Part of a small language model's weights.
Size: 14 layers, width 384, vocabulary 2929, 23.9M parameters.
Training: a variant of Muon for these matrices, 359M tokens.
MLP neurons of a small language model. Each row is named by its layer, matrix (gate and up: input weights; down: output weights) and neuron, and shows model dimensions 192-287. Each number is 128 + 32 x the weight over its row's rms, rounded and kept within 0 to 255. A neuron's up and down rows have the sign that makes its largest values positive.
After each neuron's rows, "fires after" lists the tokens most often just before its 100 highest values on Wikipedia text that the model never trained on; "fires before" lists the tokens most often just after its 100 highest values on Wikipedia text that the model never trained on.

L9.gate625 [112 111 112 116 138  93  80 137 107 119 218 146 125 160  74 120 113 153 123 105 149 158 156  83 117 160 113 108 112 142 154 165 153 103 123 127 137 139 133 170 146 129 100  79 136 126 151 161  73 185 114  98 100 123 112 160  80 156 117 159 153  98  84  85 162 106 128 139 114 131 142 165 146 111 118 144 119  60 136 143 139 177 105 138  70 105 131 122 130 124 187  51 120 161 116 139]
L9.up625 [151 149 139 176 160  88 100  66 115 106  76 129 121 191 156 117 139 115 130 140 100 174 101 140  86 114  90 228 162 142 109 153 142 194 147 131 152  99 165 180 156 102  97 126 125 157 143 162 152  37  80 122 158 122 107 110  91 134  80 146  89 178 112 121 132 101 194 110 186  92  28 121 131 136 158 100  82 135 184 139 105  84 181 134 147 171 131 146 155 110 169 107 129 143 140 173]
L9.down625 [178 133 171 147 166 115 157 123  96  89 130 133 145 179 134 182 100  80  73 175 169 144 170 183 122 136  84 180 138 171  88 121 130 189 116  97 132  74 109 202 122 117 135 152 126 130  36 151 118 138 119 141 125 117  83 113 115 123  83 155 162  80 113 140 177 132 118 138 146 112 132 137 136 137 110 115 118 178  79 121 189 144 149  88 171 157 109  82 105 142  99 170  53 121 113 161]
fires after: " |", "\n", ";", " N"
fires before: "|", "ost", "R", "A", "ak"

L5.gate153 [132 104 136  82 134  98 130 125 149 109 151 173 118  85 139 144 136 106 118 127 145 131 107 129 102 119 149 132 153 138 118 134  95  94 130 125 124 118 124 153 104  76  93 151 176 155  92 203 152  88 176  59 136 112  88  90 149 144 137 168  82  61 111 142 138 140 106 164 124 125 147 130 200 168  86 161 101 144 137 110 244 145  78 124 174 110  97 140 142  92 159 127 154 173 126 139]
L5.up153 [124  78 158  89  74 105 159 144  51 117 141 178  90 140 105 149  92 159 127 133 143 125  87 142 122 131 136 153 117 164 104 121 123 101 108 171 171 118 151 149 103 103  90 167 215 195 146 191 115  96 137  56 177 116 136 117 103 116 126 132 150  77 123 125 105  99 106 143 131 125 174  87 191 192 135 118 124 122  95 108 177 153 110 101 192 134 108 143 135 125 158 161 179 138 147  59]
L5.down153 [167  93  94 103 124 151 142 119 189 155 197 192 133 128 134 163 151  86  88 121 122 131 128 143 138 115 109 121 171 135 120 170 106  66 117 139 160  98 139 130 115 101  95 138 179 170  58 166 129 119 170 109 143 107 104 114 158 131 173 190  81  22 147 134 118 133 148 141 129 140 148 137 186 196 115 122 127 139 119 122 229 127 140 119 160 123  93 133 157 116 178 130 180 168 125 127]
fires after: "\n"
fires before: "==", "The", "===", "In", "A", "==H"

L2.gate598 [203 161 144 184 125 112 133 142 140 135 136 164 134  99  64 149 118 155 131  80 117 151 111 115  97 144  85 114  79 150  82  93 133 162 136  23 128 139  67 171 128 169  71 136 146 135 139 137 159 108  99 111 103 133 125 113  75  96  79 138 151 134 203 133 205 173 110  93 150  84 136 140 104 154 159 100 126 137  95 146 187 110 108 110 104 117 151 133 201 124 111 150 100 127 106 142]
L2.up598 [180 151 131 118 113 159 111 142 128 137 148 114 137 140  93 162 185  80 135  69 168 173 175 120 100 116 132 111 112 105 110 122  98 110 192 147  97 103 157 200 114  91 157 145  98 172  99 139  55 144  85 143 128 116 133 152 124 114 114 120 166  98 105 121 150 105 145 133 157 127 106 197 118 202 142 113 121 161 166  95 173 183 114  83  89 154 134  69 123 172 122 134 103 127  66  87]
L2.down598 [161 190  66  88 171 159  92  75 152 144 133  83 154  87  60 151 140 194 150 136 163  80 192 122  66 114 126 102 113 138 148 127 146 127 152 120 110 102 182 124 152 138 182 119 101 104 122 172  52  60 176 148 123 122 146 119 118 113 114  64 114 108 146 108  86 117 137  97 177  91 125 140 184 161 165 136 107  91 217 149 110 161 123 129 115 158 177 130 139 148 109 150 106 199 134  88]
fires after: "|", "-", " in", " the"
fires before: " |", " –", "."

L2.gate191 [143 102  70 133 103 114 122 159  99  87 100 149 143 130 113  97 157 121 104 103  82 155  49 126 103 208 101 103 123 129 139 101 140  75 130 119  74 144 101 119  84 106 172  81 146 159 121 105 122 102  68  67 117 151 182 138 136  76 112 176 122 139 123 130 168 147 133 157 119 145 129 169 123 111 129  69 127 123 129 109 119 100 179 128  86 134 111 159  92 157 142 109 114 100 117 160]
L2.up191 [118 118 121 124 149 106  69 151 117 127 114 127 106  63 135 159  75 133  60 117 110 126 106 148 107 155 104 186 110 166 141 175 111 104 135 128 108 163 139 171 126 103 124 111 151 104 134 133 156 149  74 121  65 137 126 184 115 153 123 164 114 141 142  58 129  88 141 136 143 119 104  54  81 137 184 143 199 135 143 115  96 122 139 119 145 165 160 150 102 128 112 184 167 172 113 123]
L2.down191 [191 168 169  34  86 100  98 123 158  90 126 144 113 129  90 139 155 173 112 126 174 126 108 146 133 163 127 107  74 107 164  73 114 104  83 135 106 116 123 188  84 135 178 111 114 133 130 142 167 106 128  91 119 148  74  62 129 129  74 162 133 170  81 138 127 186 114  90 118 131 155 116  89 114  94 155 159  92 118 164 121  88 116 125  98 133 115 110  76 132 173 128  78 195 142 115]
fires after: "|", " |", "\n", ".", "=="
fires before: " |"

L5.gate86 [188 126 160 149 151  97  99 159  49  62 140 111 126 132 102 149 116 149 142  81 144  84 193 130 168 145 128 168  97  88  74 147  79 128  99 209  76  80  98  87 114 109 115 182 152 135 148  64 113  65 199 132 154 151  99 110 113 160 171 144 200 120  89 108  87 135 129 123 148 170  83  94  91 132  99 153 140 164 137 115 149 154  75 111 171 117  77 147 108 139 106 108 151 171 108 159]
L5.up86 [133 119 103 158 159 147 163 102 116 123 147 104 149 109  84 147  82 141 148 179 108 136 123 128 192 120 143  84 125 103  79 105 130 116 134 136  89 128 164 132 173 181 143 130 175 115  99  92 145  94 147  91 174 120 118  83 138 162 128 120 145 156 185 156 212 113 108 100 147 121 171 129 177 103  36 148 140  98  70  91 110 143  68 101 195 155 157 133  70 138 141 121 127 159 140 104]
L5.down86 [193 144 155 133 124  74 135 148 157 154  66 163  77 170  67 110 150 125 203 119 178 109 166 112 154 158 133 152  54 119 167 109  81 113  94 174  59 156 165 146  92 118 144 166  75 116 141 105 195 100 142 138 108 117 129 202  61 151 136  95 127 137 193 138 134 117  96  91 131 141 175 181 146  64 141 148 149 133 136 139 163  77 127 136 180 161  82  89  76  79 164 138 113 143 200 139]
fires after: ";", " |", " H", " Cl"
fires before: " |", "ton", ";", "4,", "7,", " 0;"

L5.gate800 [124 152 163 111 122 147 149 118 139 105 131 105 104 167  89 115 128 163 125 116  98 134 172  56 145 139 155 142  86 139  93 169  91 161 128 174 144 143 133 114 120 154 172  98 167 113 127 115 143 130 135 141  24 154 126 126 116  85 130 120  97  77 142 130 146 118 142 177 102 144  87 146 159 125 109 124 115 153  93 140  98 141 132 147 153 167 192 145 169  99 193 124 137 117  88 122]
L5.up800 [140 167 132  95 120 145 126 121 142  73 122 139 113 164 134 198 116 150  42  83 205 130 144 119 132 172 135 129 113 110 101 118 148 145 141 103 116 121 139 114 164 138 149 148 128 139 121 131 136 122  98 150 110  87 183  98 141 104  78  89 142 166 142 139  97  94  69 126 206 135  77 107 133 171 172 132  93 104  93 167  91 166 110 158 158 178 144 132 181  73 180 159  71 111 139  62]
L5.down800 [164 122 139 150  58 141  90  84 130 112 128 178 148 158  94 104 159 120 136 143 107 142 148  74 146 172 151 120 123 110 120 120 107 138 146 115 107 170 108 114 217  71  83  99 143 157  55 155 168 104 129 171 175 131 118 155 103  73 113 120 126 144 117 114 174 131 112 133 143 153 166 112  93 122 134 180  93 134 100 153 155 100 170  73 171 150 108 143 116 115 160 136 191 139 122  96]
fires after: " ", " days", "%", " 2"
fires before: "\n", " ", " 0", " Cap", " 5"

L5.gate861 [169 117  82  78 159 117 135 170 163 116 124  44 109 147 124 138 132 171 149 164 116 140 152 199 155 124 131 147 180 106  73 121 121 152 137  99 136 108  64  47 130 114 175 115 139  74  61 164 128  74  96 123 145 198 148 128 131 124  96 124 104 138  88 168 111 126 136 216 131 171  68 109  64 155 107 134 140 145 145 111 118 132 112 123 144 141 126  89 154 127  51 118 147 141 107 157]
L5.up861 [149 100 137 106  99 185 108  81 140 112  95 103  99 159 176 132 105 138 124 126  84  95  90  91 176 115 137  99 144 138 116 110 105  64 112 141 118 157 142 181 165  80 145 138 136 168 100 120 118  85  78  86  89 121 139 121 133 107 107  79  80 144 134 114 116  80 112  90 104 159  72 205 129 151 159 142 121 101 123 196 120 142  91 167  93 136 107  79 147 150 163 182  87 102  76  71]
L5.down861 [121 125 145 110 130 113  72 103 180 136 118 129 141 158 141 106 102 137  94 141 133  96 102  77 194 151 110 116  66 182 103 150 147 172 148  91 137 125 142 126 161  89  78  97 128  82 168  88 133 103 146 154 111 147 128 173 160  91 172  78 135 119 100 178 119 165 109 112 128 139 174 194 175 145 156 139  69 106 105 144 106  96 145 123 152 103 112 161 184 117 143 144 155 129 178 102]
fires after: " |", ")", "T)"
fires before: "|", "-", "\n"

L6.gate861 [181 115 108 133 147 133  77  90 160 113 111 131 129 149  50 103 197 140 127 147 168 118 156 108 110 142 102 120 188 114 152  75 158 113 124 115 150 113 100  74 105 170 160 150 109 138  92 116 146  83 118 160  96 142 153 163 153 117 114  91 143 174 124 109  91  79 156 176 128 135 144 144 140 136 130 159 125 102 139 128 165 117 193 116 158 106 140 128 108 143 162  85 116 142 100 120]
L6.up861 [110 119 111 152 148 202 125 114 167 109  63 130 136 137 126  53 162 111 137 147  76 114 109 141  87  88 141 110 110  83 105  87  92 131 124 137 137 156 162 148 126 125 113 131 134 107 114 189 110  99 152 126  84 116 183 125 141  84 110 132 111 133 168 150 175 135 123 125 126 172 103 125 119 151 133 179 109 120 138 117 124 147 104 149 123 172 136 144 161 109 111 127 123 125 102 103]
L6.down861 [157 111  60 144 138 101 122 159 148  73  71 164 137 187 123 108 152 137 107 108 145 145  92  59 164 144 158 197 163 110 176 112 120 109 144 138 132 142 122 130 120 115 169  55 123 151 131 166 108 126 118 112 142 166  89 136 124  54 148 118 137 144 124  97  85 129 135 144 178 114 150 105 145 149  87 170 121 167 115 175 146 115 175 156 132 168 204 118  98 141 110 182 105 133 135 133]
fires after: " ", ")", " days", ";", "0"
fires before: "\n"

L2.gate406 [156 161 159 120 122 169 167  74  89 114 147 118 132 144  52 161  75 131 109 120 126 137 135 110  79 161 168 137 145 225 145 137  78  92 178 118  87 145 121 127 114 111 124 133  44 134 149  42 115 147 174 187 153  54  89 156 133 131 120 126 101 187 150 160 118  97 141  96 137 138 118  82  50 154 164 134 123 117 139 110 157 154 103 122 121 119 116 130  86 134 125 136 112 114  76 145]
L2.up406 [109 191 119 127 105 177 109 114 192 176 159 133  87 158 116  82 122 121 135 159 151  98 116 165 172 125 148 159 190  99 127 118 129 141 141 143 134 144 102 148 157 149 177  87  87  96  46  98 124 134 142  92 140  99 153 136 114  95 122 135  74 184 129 105 149  74 136  39  90 164  93  95 146  28 100 143 135 102 138  66 164 162 129  79 114 134 123 118 159  97 103 166  39 157 124 147]
L2.down406 [ 85 139 138 113 202  55 143 121 175  99 174 127 187 130 124 167 135  64 136 111 118  85 153 169  85 140 106 108 121 101 156 131 130 117  99 123 100  77 105  65  79 236 123 197 168 163 100 143  58  84 166 119 140 127  99 148 136 151 129 144 126 155 192 183 172 120 136  89 109 146  67 104 143  97 137 129 106 115  82 145 138  81 105 147 133 160 105 147 152 123 140 132 117  48 162 138]
fires after: " |", ";", "|", " c"
fires before: " |", ":"

L3.gate714 [143  65 109 100 182 137 120 196 125 124  98 130  96 170 126 171 109  48  93 129 113 105 161 100  96 157  98 110 149 132  28 103 108 114 131  62 122 184 146 152 133 164 104 134 157 123 152 120 110 139 150 197  96 190 141 124  80 173 155 126 144 116  81 110 150 145 155  98 163 146 145  89 132 201  96 117  99 138  79 161  76 117 169 140 124 125 169 181 141 143 191 128  99 143 129 116]
L3.up714 [135 171 109 139  84 128  92 120 124 127 141 139 112  58  89 175  95 143 139 110  91 118  67 214 169  78 155  79 112 173  92 144  55 167 109 124 119 103 154 141 124 166 103 106 146 113 132  95 153  98 121 133 131 134 167 115  64 106 130  94  87  95 118 127 119 116 110 145 145 157  97 113 158 177 120 144 147 104 137 132 107  80 117 153 136 172  91 145  79 173  90 131 174  63 140  98]
L3.down714 [171 103 118 122 140 135 134 190 135 138  62 150 110 123 143 203 105 166 130 129 141 120 162  54 140 102  66 180 161 166  62 121 148 132 143 131 130  90 129 129 165 179 135 114 111 117 115 133 170 163  76  92 205 115 130 144 144 133 123 105  87 170 145 101 160 130 166 117  67 139 126 132 140 136  82  11 113 121 128 122 144 192 108 155 142  28 171 127 137 125 157 140 102 164  76 129]
fires after: ")", "\n", "==", "T)"
fires before: "-", "\n", "|", "==="

L5.gate369 [149 146 161 124 180  93 147 104 175  91 103  65 106 129 137 133 104 134  99 111  75 114 146 147  76 150 135 185 113 132 124 177  95  60 128 181 128 116 122  87 131  87 141 147 172 175 155  97 119 110 170 144 151  96 164 165 158 147 169  86 118 104 115  65 128 126 147  78 116 170 120  91 124 111 158 168 172  87 163 134  70 118  71 122 172 151 142 109 113 144 114 125 129 131 106  98]
L5.up369 [131 164 134 108 140  50 117  87 191 126 117 182  86  95 147 145 126 124  82 146 140 112 124  87 170 148 142 114 157 131  83  86  90 114 104 182 146  96  76 131 122 111  59 199 100  94 114 122 133 126 130 190  99 128 133 145 117  97 133 101 118 141 116 186 108 155 133 101 150 185  98 173 122  94 100 212 182 102 124 110 106 131 104 139  95 158 160  72 134  75 117 100 151 144  98 104]
L5.down369 [ 91 170 128  98 174 134 112 146 150 126  99 121 119 112  91 169  89 115 114  84 149 138 121 119 112 138 111 155 106 139  93 112  87 169 142 174 133  87 109 241 138 130  99 140 118 122 103 109 130 172 123 118 134 104  98 119  95  96 107 117  99 105 161 161 176 161 113 102  82 153 169 136  57 101 129 197 146  88 175 116 107 142 103 149 176 150 111 151  89 142 192  91 101 164 198 168]
fires after: " |", ";", "|"
fires before: " |", ";", "4,", "7,", "–0", "–1"

L9.gate70 [124 140 103 153 170  99 114  93 126 157 123  86 115 131 139 103  92 142 115 112 112 153 134 110 145 146 124 158 167 127 147 131 135 135  84 152 105  73  92 153 143 109  43 163 119  83 113 141  83 118 137 112 212  70 179 132  77 140 158 139 187 103 113 147 143 152 120 142 120 163 160  86 133 165 119 144 151  95 129 117 119 158 129 167 121 166 214 173 121  78 175 116  97  98 112  66]
L9.up70 [181 168  64  83 168 137 109 172 145 113 156 134 174 104  78 120 142 117 107  95 130 137 135 172 130 151 121 158 118 168 130 111 113 128 153  98 111  41 169 158 156 147 132 103 145 155 206  98 104 157 120 161 142  92 152 134 113 180 124  74 132 181 110 176 124 165 147 142 140 125 165 138 141 159 125 167 155 105 105 134 143 134 101 136 176  80 145 137 135 149 124 137 109  91 193 112]
L9.down70 [113 138 191 113 173 112 172 155  58 102 213 113 129 148  90 133 128  92 137  29 151  89 154 132 147  92 165 141  97 145 168 103 132 125 206 118 134 129 143 133  79 126  96 134 140 171  71 136 133 151 111 159  74 146 194 100  78 113 128 139 106 136  97 168 153 135 153 158 132 152 144 137 188 133 141 166 116  49  95 135 123  63 124 129 194  75 159  78 148 141 157  63 123 102 156  82]
fires after: " |", ";", "|"
fires before: " |", ";", "4,", "7,"

L11.gate432 [ 55 132 138 188 122 113 171 151 118  96 110 122 146 172 155 145 100  83 118 111 172 133 155 176 128 145 129 158 202  86  88 170 157 123  79 157 122 189 100 161 121 116 141 149 140 147  71 169 156 125 147 167 143  84 121 154 138 110 125 127 133 137 115 130  81 114  99  68  71 104 134  79 110 215 130 201 130 139 112  94 160 102  97  70 177 106 196 149 144  61 151 203 139 201 158 193]
L11.up432 [152 193 116  85  68 126 140 106 120 162 164 112 161 130  70  99  94 117 127 156 140  97 163 108 146 150 111 148 147 147  60 107 122 130  52 171  70 173 147 116 158  87 151  87 109 139 123 146 138 155  90 117 117 127 143 106 138 105  99 129 129  71  97 126 142 151 139 147 103 129  97  74 130 152 118 151 116 103 115 127 129 161  80 168 175 101 127 122 128  70 173 132 104  98 144 147]
L11.down432 [146 204  94 127  89  77 117 184 154  84 147 140 128 123 166 105 117 146 137 106 167 170 141 113  71  78 114  74 191 151 136 137  84 197 107 110 173 152  48 136 125 119 130 158 128  81  49 154 126  61 162 130  86 109 137 126 105 111  99 148 108 174  67 108 132 123 141 136  94 165 151  82 116  99  99 138 150  62  84 107 128 137 173 132 132 177 143 151 151 140 127 110 102 121 151 146]
fires after: " as", " 0", " 1", " 2"
fires before: " as", " 0", " 1", " 2"

L11.gate762 [128  69 157 186 157 123 153 147 127 154 122 130 130 165 112 134 110 146 155 149 113 117 201 122 124  91 134 135 153  74 136 152  69 101 129 146 101 174 157 131 134 114 170 132 113 119 121 173 135 142 159 187 137 101  93  76  46 122  78 192  89  74 176 120 125 166 147 105 117  97  37 160 129 134 148 127 131 161 110 131 168 145 126 131 116 118  89 179 123 106 167 121  72 190  79 146]
L11.up762 [169 144  93  89  85 118 112 119  84 132  94 127  76 134 128  43  70 107 106  68  96 168 137 117  86 126 105 102 143 124 103  91 120 155 154 119 132 180  67 175 120 146  83 149  76 137 138 131 151 114 141 158 101 122 153 126  49 209  97 144 150 105 103 129 124  91  98  98 153 133  70  75 117 161 129 134 103 148 136  67  65 194 134 122 142 162 129 160 130  93 186 143  97 121  73  74]
L11.down762 [153 130 137 137 135 138 155 131 110 126 105  39 120 146 149  94  84 143 170 139 134 104 146 130 100  81  81 165 134 153 123 109 137  64 168 128 148 165 109 134 130 152 175 125  91 103  53 137 118 155  75 152 175  42 105 118 170 131 183 195 167 112 158 117 167 132 145 119 141  92 102 110 125 186 165 196 148 109 171 121 136 159 110 133 106 117 155  85 114  92 118 158 157 132 179 101]
fires after: " |", " 0", "s;"
fires before: " |", " 0", "als", ";", " 1", "+"

L2.gate11 [116 140 114 156 169 130 108 108 173 155 132 154  74 139 143 128 145  82 133 133  45 157 156 160 143  58 134 139 143 104  61  93  32  57 110 128 143 117 136 106 124 116 135 134 110 100 146 140 119 179 119 187 158 166 160 135 135 120 114 177 124 184 108 140 165 104  72 146 170  99 144 147 151 147 124 131 163  85 122 129 130 113 171 140 164 156 146 125 122 108 194 116  98  82 137  71]
L2.up11 [161  69 134  58 186 110 175 180 115 138 113  98 179  89  99 129  74 121 143 147 138 109 154 169  97 130 133 172 134 139  87 186 144 128 175 155 145 167 120 209  92 108 110 187 203 171 134 135 147 119 108 130 146 176 150 107  86  95 108 134 108 110  49  98 122 142  84 121 171  90 132 160  98 124 138 119 156 152 110 119 136 170 104 144  93 115 154  76 167  84 145 118 107 154  98  82]
L2.down11 [104  80 123 128 113 155 119 110 195 167 153 129 176 143 132 147 131 137 149 166 117 123 125 124 168 101 149  73 131 107  91 151 131 177  94 144 168 131  97  90 133 139 127 147 121 149 148 186 120 112 133  72 198 108  86 147 152 112 112 127 147 159 179 146 200 159 128 117 204  96 110 141 180 132  82  96 133 166 116 142 110  69 176  87 115 121 140 118 199 122 134 122 127 163 126 149]
fires after: "\n"
fires before: "===", "|", "==", "The", "====", "A"

L6.gate564 [182  94 117 197 146 137 174 117 104 146 122 170 128 155 176 112 120  87 127 162 153 137  96  71 128 104 110 145 105  79 112 119 132 128 134  82 157 150 126 106 160 128 165 178 138 133 118 154 138 108 121 109  64 152 154 119 125 114 106 164 126 145 134  99 127 111 223 102 133 113 142 163 156 113 154 119 115 110 159 239 147 129 168  60 111 141 132 181 115  60 167 134 151 170  96 112]
L6.up564 [ 90  63 100 133 164 118 164  83 128 137 120 186  98 101 122 100 211 126 142 115 156  83 151 176  61 157  40 164 191  97 148  94 119 174 164 175 168 106  87  98 136 152  70 135 136  84  90 174 173 193  61 103 115 132 144 107 138 199 129 157 186 170 127 112 132 109 136 165 216 116  82 128 139  99 141 136 196 103 143 129 147  93 129 155  80 152 106 101 127 126 157  82  99 152 171 123]
L6.down564 [ 94 115 129 192 115 154  66 119  78 109 115 101  65  96 128 120 137 142 133  87 141 126  96 126 119 102  86  94 158 112 124 176 163  79 112 126 137 162 130 154 192 122 133 132 165 145 104 198  75 108  83 134 169 135 160 135 154 107  66 121 145 164  72 159 126 151 151 122 151 106 107  97  78 140 133 114 102 118 113 158 119  58 134 159  62 136 140 100 116  73 102  97 103 159 113 164]
fires after: " |", "\n", ".", " many", "any"
fires before: "|", " the", " these", "ough"

L3.gate753 [161 132 110  91 110 147 104 166  93 135 118 194  77  79 171 158 126  96 117  67 108 116  94   0 114  86 101  91 108 156  85 111 103 133 134 142 118 142 173  93  97 107 190 167 132 116 113  47  97 102 170 172 129 142 135  99 119 124  88  59  65  66 169  76 129 129 120  86 114  73 100 127 106 128 191  93  66 103  94 119  87 155 120 132  56 158 122 133 168  71  86 122  44 115 138 156]
L3.up753 [105 166 122 147  96 130 125 142 176  99  86 136 132  95 140 148 134 100 100 148 154 164 105  95 129 123  71 168 183 129 113 127  45 110  81  81 124 121 122 105 140 121 138 125 127 132  94 122 132  94 158 168 149 155  92 130 108  99 118 140 102  96 145 131 121  87 188  65 122 204 159 153 118 112 176 151  95 181 133  79 112  91 122 112 157 150  69 144 114 158  72 117 170 176 141 116]
L3.down753 [142  62 141 107 111 117 107 200 138  81 157  88 122 135 151 190 156 122 177 188 122 125 163  83 129 116 172  62 140 188 105 154  92  75 142 135 182 104  77 154  70  96 145  79 160 135 138 137  81 108  54  76 148 120  61 110 152 175 104 151 135  52  50 125 122 163 162  78 170 135 132  87 109 110 104 124 118 107 137 129 114 100 171 114  86 135 134 118 121  91 155 113 139  88  86 109]
fires after: " =", "\n", " /", "==", "===", " ==="
fires before: "\n"

L11.gate308 [143 170 157 109 224 123 109 142  90  85 178 113 110  85  89 124 191 158 164 101 112 177  98 187 164 118  52 198 102 151 132 178 125 133 116 131 141 159 117 144 186 122 182 185 102 112  73 162 144 137 143 126  99 176 206  78 126 110  75 158  91 132 116  61 130 173 172  78 104 117 121 108 115  98  89 135 131 136 142 157  95 185 105 113 105 141  25  93 180 154 183 156 156  95 165 152]
L11.up308 [130 135 127  54  90 148 117 131 125 118 100 167  97 114 141  51 138 129 184  54 127 133 156 162 116 103 127 138 147 166 136 119 109 129 119 105 136 130  94 192  84  92 143 134 140 143  70  87 170 110 147 113 174 157 146  94  75 152  90 121 181 126 140 132 136 146 125 121 122 210 142 145 129 218 144 144 104 137  96 129 151 132 139 178 186 100 138 201 150 183 121 118 141  98 110  54]
L11.down308 [196 192 118 112  44 146  98 150  62 146 135 124 111 143 139  83 116 159 134 155  66 133 206 124 111  72 149 105 100 151  71  63  86 111  80 129 159 146 163 129 161 196 121 115  80 125  59 148 187 134 138 140 109 171 105 102 113 102 125 162 100 121 113 118 116 114 138 167 144 183 161 129 122 134  86  96 142 171 116 131 178 161  72 184 161 153 166  92 107 132  98 177 167 155 132 133]
fires after: " |", "gan"
fires before: " |", ".0", "other", "ett"

L9.gate121 [139 116  84 126 162 132 159 147 104 171 160  99  95 121  75 160  94  99 142 138 141  96 106 103  74 173 144 106 107 120  84 197  90  49 108 144  99 170 153  96 153 119 121 121 154  78  89 115 135 181 168 156 150 221 109 127 147 185 150  74 117 135 143 113 139  95 154 109 115  98 145 119 173  90  99 109 137 109 169  63 120 123 147 150 130 118 168 124 131 143 120 120 131  96 119 131]
L9.up121 [156 144 155  78 177 169 117 161 110  97  70 132 142 112 155  99 107 116 128 142  98 105  95  82 112 144 110  77 100 191  63  64 178 148  98 165  93 145 133 131  81  77 171 154  64 104 120 154 116 112 165 129 131 104 167 148 118 148 154 103 185 150 169  99 178 128 168  98 131  94 106 118 155 113 100 147 109 130 123 104 154 146  98 173 177 137 124 134  95 217  73 150  85  82 101 128]
L9.down121 [152 115 115 150 191 138 121 142  97 128 177 122 115  99 132 126  90  94 154 159 177 124  77 107 118 108 154 138 147 123 102 170 126  66 120 111 107 179 116  41 111 165 159 117  77 141  83 139  95 112 114 138 143 124  46 141  98  33 123 108 121 165 144  44 165 147 237 152  83  97  78 143 137 114  87 113 107  91  97 135 109 158 117 107 122 142 123 124 142 182  93 143 108 142 166 139]
fires after: "==", " ==", "===", "s=="
fires before: "\n", "-", "===", "port", "The", "A"

L2.gate22 [ 91 112 114 120 119 124 164 133 145 117 144 130 140 145  88 173  91 135 149 131 118 108 178 129  82 157 184 122 137 114  50 127 112 142  83 123 141 130 172 129  69 187 116 183  93 140 200  94 167 156 118 101 114 133 123 107 113 174 100  63 119 139 121  86 139 169 149 172 148 112 117  83 118 140 119 128 145 142 129 124 140 207 120 119 149 166 191  59 123 148 120 106 109 164 114 126]
L2.up22 [129 118  98  85 170  62 122  94 127 121  91  60 160 103 146 175 100 100  83 143 119 137 103 138 195 129 149 113 125 110 148 144 116  56 182 150 106 135  59 118 147  88 148 146 233  91 119 111  69 128 188 130 105  93 136 139 144 101 165 107 166 166 146 139  84 179 128 112 127 135 119 127 113 117 150 139 120 131 177 107 150 139 134 129  92  87 163 111 115 121 113 118 128 174 145  94]
L2.down22 [158 115 118 126  96  80  71 110  93 146 118 146 102 135 138 190  46 124 106 133 138 106 106  92 155 150  80 161 115 165 109  75 122 169 148 132 119 117 174 114 138 129  87 153 127  61 109 166  92 190 152  90 119 143 145 120 168 117 139 111 151 129 176 169 182 160 169 106 109 177 182 102  98 129 109 159 156 150  89 140 134 140  87 170 145 127  84 120 128 129 160  98 101 110 196 151]
fires after: " |", ";", " 0;"
fires before: " |", ";", "–1", "–0", "4,", "7,"

L11.gate725 [128  69  97 104 169 162 139  89 104  70  98 180 137 122 119 120 123  76 153  95 120 110  51  30  87 128 169 184 124  82 146 107 115 117 103  87  82 161 119  66 111 121 162  59 120 121 186 150 144  60 118 152 222 102 146 107 166 148 146 157  91  98 190 144 120 112 116 148 123 114 123  91 171 159 116 103 127 152 111  94 132 144  80 109 139  96 156 157 152  97 193  96  88 164 120 117]
L11.up725 [176 146 131 156 100  94 142 190 190 145 129 194 181 107 154 136 160  88 109  72 161 142 181 144 108 116 146 112  97 152 138 153 161  94 133 114  20 149 143 169 120 153 161 115  97  93 147 197  89 177 121 124  81 154 125 130 199 148 123 124 170 138 163 126  72  81 154  95 170 148  95 129 134 113 129 110 134  85 118 123 105 187 164  73 172 136 137 172 105 150 124 146  91 146 126  84]
L11.down725 [ 75 194 113 181 162 196 101 141 116 101 141 101 160  98 120 133 119 122 139 119 124  92 133 105  95 147 151  98 203 145 133 116 136 175 101 180 148 122 152 134  94 146 140 111 145  95 206 164 159 123 129 106 132 108 175 155  90 109 165 169 128  91 131 125  77 137 147 156 150 105  88 167 113 130 125 129 115 137  83 104 103  63  90 119 149 112 122  57 141 175 167 110 122 167 118  93]
fires after: " |", "|", " 198"
fires before: " |"